{
  "n_layer": 9,
  "d_model": 768,
  "n_head": 12,
  "n_kv_head": 12,
  "head_dim": 64,
  "d_mlp": 3072,
  "vocab_size": 50257,
  "activation": "tanh_gelu",
  "norm": "layernorm",
  "norm_place": "pre",
  "norm_eps": 1e-05,
  "positions": "learned",
  "qk_norm": true,
  "attn_scale": 0.13,
  "bias": "all",
  "tie_embeddings": true,
  "parallel_block": false,
  "init": "normal",
  "init_std_qkv": 0.0204,
  "init_std_o": 0.0204,
  "init_std_up": 0.0204,
  "init_std_down": 0.0204,
  "optimizer": "muon_variant",
  "lr": 0.0117,
  "beta1": 0.95,
  "weight_decay": 0.0,
  "lr_head": 0.00464,
  "grad_clip": 0.5,
  "warmup_steps": 0,
  "schedule": "cos",
  "final_lr_fraction": 0.1,
  "batch_tokens": [131072, 262144, 524288],
  "seq_len": 512,
  "doc_mask": true,
  "train_tokens": 1400000000,
  "steps": 4607,
  "dataset": "wikipedia_en"
}
MLP neurons of a small language model. Each row is named by its layer, matrix (down: output weights) and neuron, and shows model dimensions 512-607. Each number is 128 + 24 x the weight over its row's rms, rounded and kept within 0 to 255.
Before each neuron's rows, "fires before" lists the tokens most often just after its 100 highest values on Wikipedia text that the model never trained on. A number after a token or word is its count.

fires before: "of " 41, "in " 7, "198" 4
L6.down318 [ 93 126 120 183 142 152 105 149 160 165 150 133  96  77 117 168 100 103 102 144 139 153 139 157 133 138 130 128 147 117 118 128  92  89 112 120 133 134 124 155 177 105 100 129 167 103 145 129 166 144 103 138 103 159 159 127  98 113 111  86 102  93 148 129 157 158 132 121 128 113 122 137 125 106 196 163 124 140 129 127  93 105 139 133 171 109 117 128 123 136 129 127 123 135 126 128]

fires before: "(" 50, "a " 8, "the " 5
L6.down962 [ 89 155 120 104  98 131 163 142 129 101  79  94 152 128 115 155 120 153 145 128 193  91 116 158 131 126 112 113 153 114 146  71 133 135 132 141 147  94 137 124 114 134 141  82 155 107 114  75 172 150 158 143 124  97  86 156 143 114 105 123 126 104 140  94 141 141 135 133  91 145  97  96 167 100 175 148 146 146 125 160 133 122 128 141 126 173 151  84  78 126  97 122 144 144  76 109]

fires before: "in " 24, "by " 11, "and " 8, "on " 7, "from " 6, "of " 5
L6.down2924 [106 136 147 125 133 128 166 166 131 116 120 123 182 118 124  83 151 129 145 133 133 140 117 118 128 127 104 100 146 125 136 157 151 119 135 127  76 102 149 134 174 121 139 145 123  94  92 138 135 134 124 129 102  98 146 161 125 101 135  91 134 102 109 140 126  95 107 150 119 142 137 167 117 139 108 131 140 130 120 120 142 113 145 154 115 133 110 128 131  95 106 160 120 101 161 106]

fires before: "| " 60
L6.down452 [151 122 124 135 116 142 120 143 105 135  95 155 112  93 124 117 122 123 123 114 118 113 119 106 175 105 115  98 101 120 122 118  72 114 136 112 144 108 178 121 157 113 123 150 109 164 109 120 116 163 135 108 106 152 145  81 125 127 129 117 143 123  65 136 109 174 135 125 143 119 107 175 104 131 132 128 156  83 138 139 114 127 112 123 124  70 137 130 124 114 115 105 175 162 120 137]

fires before: "| " 62, "|" 5, "\n" 4, "." 4
L6.down1291 [149 136 140 165 129 119 146  84 114 157 136 190 128 101 103 118 125 145  95 139 168 128  95 129 138 137 122  99 169 118  95 139 146  81 126 160  87 155 152 123 159 135  80 120 161 124 157 118 174 120 132 157 123 157 105 138 134 158 121 131 157 108 128 137 148 106 131 115 181  62 105 135  95 113 128 138 149 138 135  82 150 107 144 129 148 158 138 134 147 125 182 126 148 107 142 155]

fires before: "(" 69, ", " 9
L6.down2257 [142 114  99 119 139 120 140 136 148 144  68 144 120 132 129 106 137 179 109 106 132  80 151  83 125 150 139 138 125 191 115 123 126 109 166 126 150 129 120 150  77 114 142 133 139 144  89 125 134 135 156 165 133 121 128 117 164 141 147 127 112 139 117 106 130 106 148 174 112  90  94 129 141 178 142 149 130 149 132 134 117 163 150 158 107 168 129 160 132  91 130 126 116 134 141 126]

fires before: ", " 48, "'" 4
L6.down533 [134 111 116 157 120 162  82  98 150 135  88 129 150 104 103  78 130 115 108 147  87 120 144 144 131 128 115  90 132 116 152  85 150 152 105 112 124  96  99 111 161 144  97 127 146  74 188 109 151 100  92  93 101 103 124 119 124 142 147 139 133 105 163 134 110 135  98 107  73 134 118  68 105 166 119 131 121 110 133 180 169 119 111 147  68  81 123  78 126 101 159 112 100 143 110 111]

fires before: "\n\n" 86, ", " 4
L6.down2093 [160 131 146 125  93 125  97 124 126  91 110 112 146 108 145 153 113 125 139 116 159 120 115 113 135 161 131  87 131 162 123 126  77 148 133 107 115 112 126 120 172 181 148 151 158 149  93 138 108 129 145 119 125  96 124  92 129 124 111 135  88 123 171  99 147 183 117 143 125 142 120  64 163 126 127 149 102 170 130 141 127  90 116 143 179 122 193 134 151 150 153 182  95 140 118 153]

fires before: "(" 57, "|" 25
L6.down2936 [132 165 132 136 103  86 112 136 117 112 100 163 163 104 131 175 135 166 126 119 130 106 145 148 145  88 142 123 118 129 118 113 121 138 116 175 128 113 150 119 125 151 154 141 110 135 131 158 112 149 181 108 139 133  94 161 157  97 132 100 147  95  88 173  92 163 143 151 161 140 122 108 134 147 129 136 138 127 130  76 107 108 165 129 119 103 150 102 143 133  82 117 144  97 135 122]

fires before: "9" 24, "9 " 17, "8" 9, "8 " 8, "10 " 5
L6.down2097 [123 128 133 108  95 114 119  96 181 130 128  95 158  99 146 161 138 182 132 147 112 122  79 159 135 102 140  91  90 138 110 115 137 116 103 145 139 167 129 138 115 120 103  87 139 114 131 115 111 160  77 131 110 132 144 114 151 176 134 157 128 129 141 128 158 154 120 151 142 129 135 137 103 137 115 116 131  99 137 145 125  95 131 125 114 104 111 151 172 135 105 146 148 111  90 145]

fires before: "| " 36, "; " 21, "d" 5, "\n" 4
L6.down2341 [138 131 118 115  88  74 116 155  89  91 129 125 129  98 134  96 172 120 156 111 125 157  95 142 101  69 104 119 126 144 132 122 143  93 117 119 150 114  89 170 131 106 114 144  78 118 142 145 154 135 126 109 129 132 120 112 102 107  91 147 123 135  85 150 141 155 134  95 135 127 162 126 130 101 126 155 100 105 131 136 117 128 140 134 124 145 123 122 126 137  98  98 104  91 121 149]

fires before: ", " 98
L6.down2160 [158 121 125 127 129 121 131 127 163 152  91 144 153  52 109 118 105 107 145 155  84 142 163 150 106 120 108 114 108 117 143 133 190 154  90 133 157 153 123 126 120 150 133 115 129 122 100 120 163 108 115 110 163 126 118 100 127 176 160  85 109 106 158 162 127 192 148 103 139 156 155 164 173  94 109 136  83 164 137 126 121 139 122 102  77 148 123 122 150 125 110 129 150 158  93 145]

fires before: ", " 100
L6.down2958 [112 117 135 138 141 133 140 131 128 153  92 142 112 107 134 136 158 102 137 123 100 103 108 137  76 154 129 139 170 129 138 119 141 153  80 120 146 182 105 101 155 122 116 167 101 130 119 175 135 159 114 112 153  86 155 161 160 142 137  90 106 104 124 127 114 137 114 114 111 129 150 137 149 128 123 102  92 124 121 156 115  84 164 172 124 159 145 127 130 133 150 116 167 148 126 126]

fires before: "| " 53, "|" 6
L6.down2023 [ 95 124  97 147 107  99 128 109  77  96 158 138  91 144 143 128 113 139 113 178  90 148 140 113 132 140 154 121 106  96 146 106 122 173 171 136 130 105 170 132 133 116 158 133 120 107 153 122 147 137 109 148 173 103 112 133 163 118 166 102 117  83  99 103 151 173 100 125 141 122 115 155 135 133 153 140 178 151  95 107 150 104 148 138 121 134 134 155 125 139 103 160 112 159 178 130]

fires before: "of " 43, "for " 4, "de " 4
L6.down1242 [150 135 159 103 152 121 101 204 139 110 121 125 106 129 130 168 150 148 162  78 128 132 126 144 142 136  85 133 147 125 170 134 127  66 119 184 108  66 112 145 141  99 120 109 133 115  66 117 190 153 162 131 119 151 151 122 107 148 114 107 151 122  91  83 125 148 137 140 131 120 146 162 109 103 118  84 126 109 147 166 143 144  98 153 116 156 148 132 153 108 133 144 113 102 132 115]

fires before: "| " 50, "|" 19
L6.down554 [100 118 161 116 106 132 144 150 162 145 123 123 121 124 109 125 168 134 105 107 135 146 121 134 158 135 146 168 114 165 140 107 117 150 105 114  88 126 137 129  96 139 134 107 118 152 139 146 120  96 139 143 206  74 144 186 142 117 121 155 101 129 116 125 112 128 117 124 152 127  92 107 100 106 113  80 129  78 162 149 111 122 135 130 128 143  77 143 136 143 139 123 162 148 119 126]

fires before: "\n" 66, "\n\n" 9, "\" " 6, "\"; " 6, "\"" 4
L6.down1 [143 118 147 124 118  93  89 132 115 172 109 106 108  96 129  99 143 117 143 133 115 158 131 183 143 113 137 134 132 128  68 140 146 156 126 131 105 122 103 135 132 153 154 122 136 145 116 154 132  90 107 119 136 153 141 147 156  96 157 178 144  98 117 144 164 158 132 116 126 116 141  82 144 131 136 108 136 124 123 120  87 140 146 160 177 128 151  96 113  94 130 181 132 139 131 118]

fires before: "| " 72
L6.down2918 [106 134 123 125 148 135 152 150 167  90 155 127 103 122 145 159  92 125 119 181 126 111 150 145 122 135  95 133 126 131 100 148 107 111 137 133  70 115 154 113 116 131 137 132 128 110 173 156 120 152  96  89 135 112 112 162 143  59 132 117 162  89  87 144 116  73 111 194 169 128 126 117 120 109  88  86 161 158 141 122 149 117 134 162  67 101 165 112 154 134 114 154 143 141 142 111]

fires before: "\n\n" 72
L6.down2074 [120 122  88  94 123  95 146 128 102 147 139 118 136 153 151 145 194 154 120 165 120 118 117 141 170  91 164 149 139 161 112 120  99 110 136 146 148 115  97 160 107 103 130 132 103 121  95 120 131 124 131 158 158 169 109 161 120 118 122 126 138 157 102 135 144 145 134  98 140 121 120 123  87 177 177 132 118  61 119 141 153 139 157 146 125 141 112 130 117 133 137 131 109 127 152 109]

fires before: "in " 18, "of " 9, "(" 9, "and " 8, "— " 6
L6.down56 [122 168  96 128 167 102 143 117 117 120 123  74 159 102 113 141 136 110 128 126 145 140 135 143 101 153  80 121 160 155 106 138 134 142 154 106 131 107 113 148 124 108 149  89 144 109 159  87 126 168 144 134 124 131 122 120 122 155 131 109  99 113 119 136 142 136  92 137 128 133 119 159 152 134 111 126 158 132 171  93 125 119 117 128 155 122  95 169 119 101 124 120  91 111 130  77]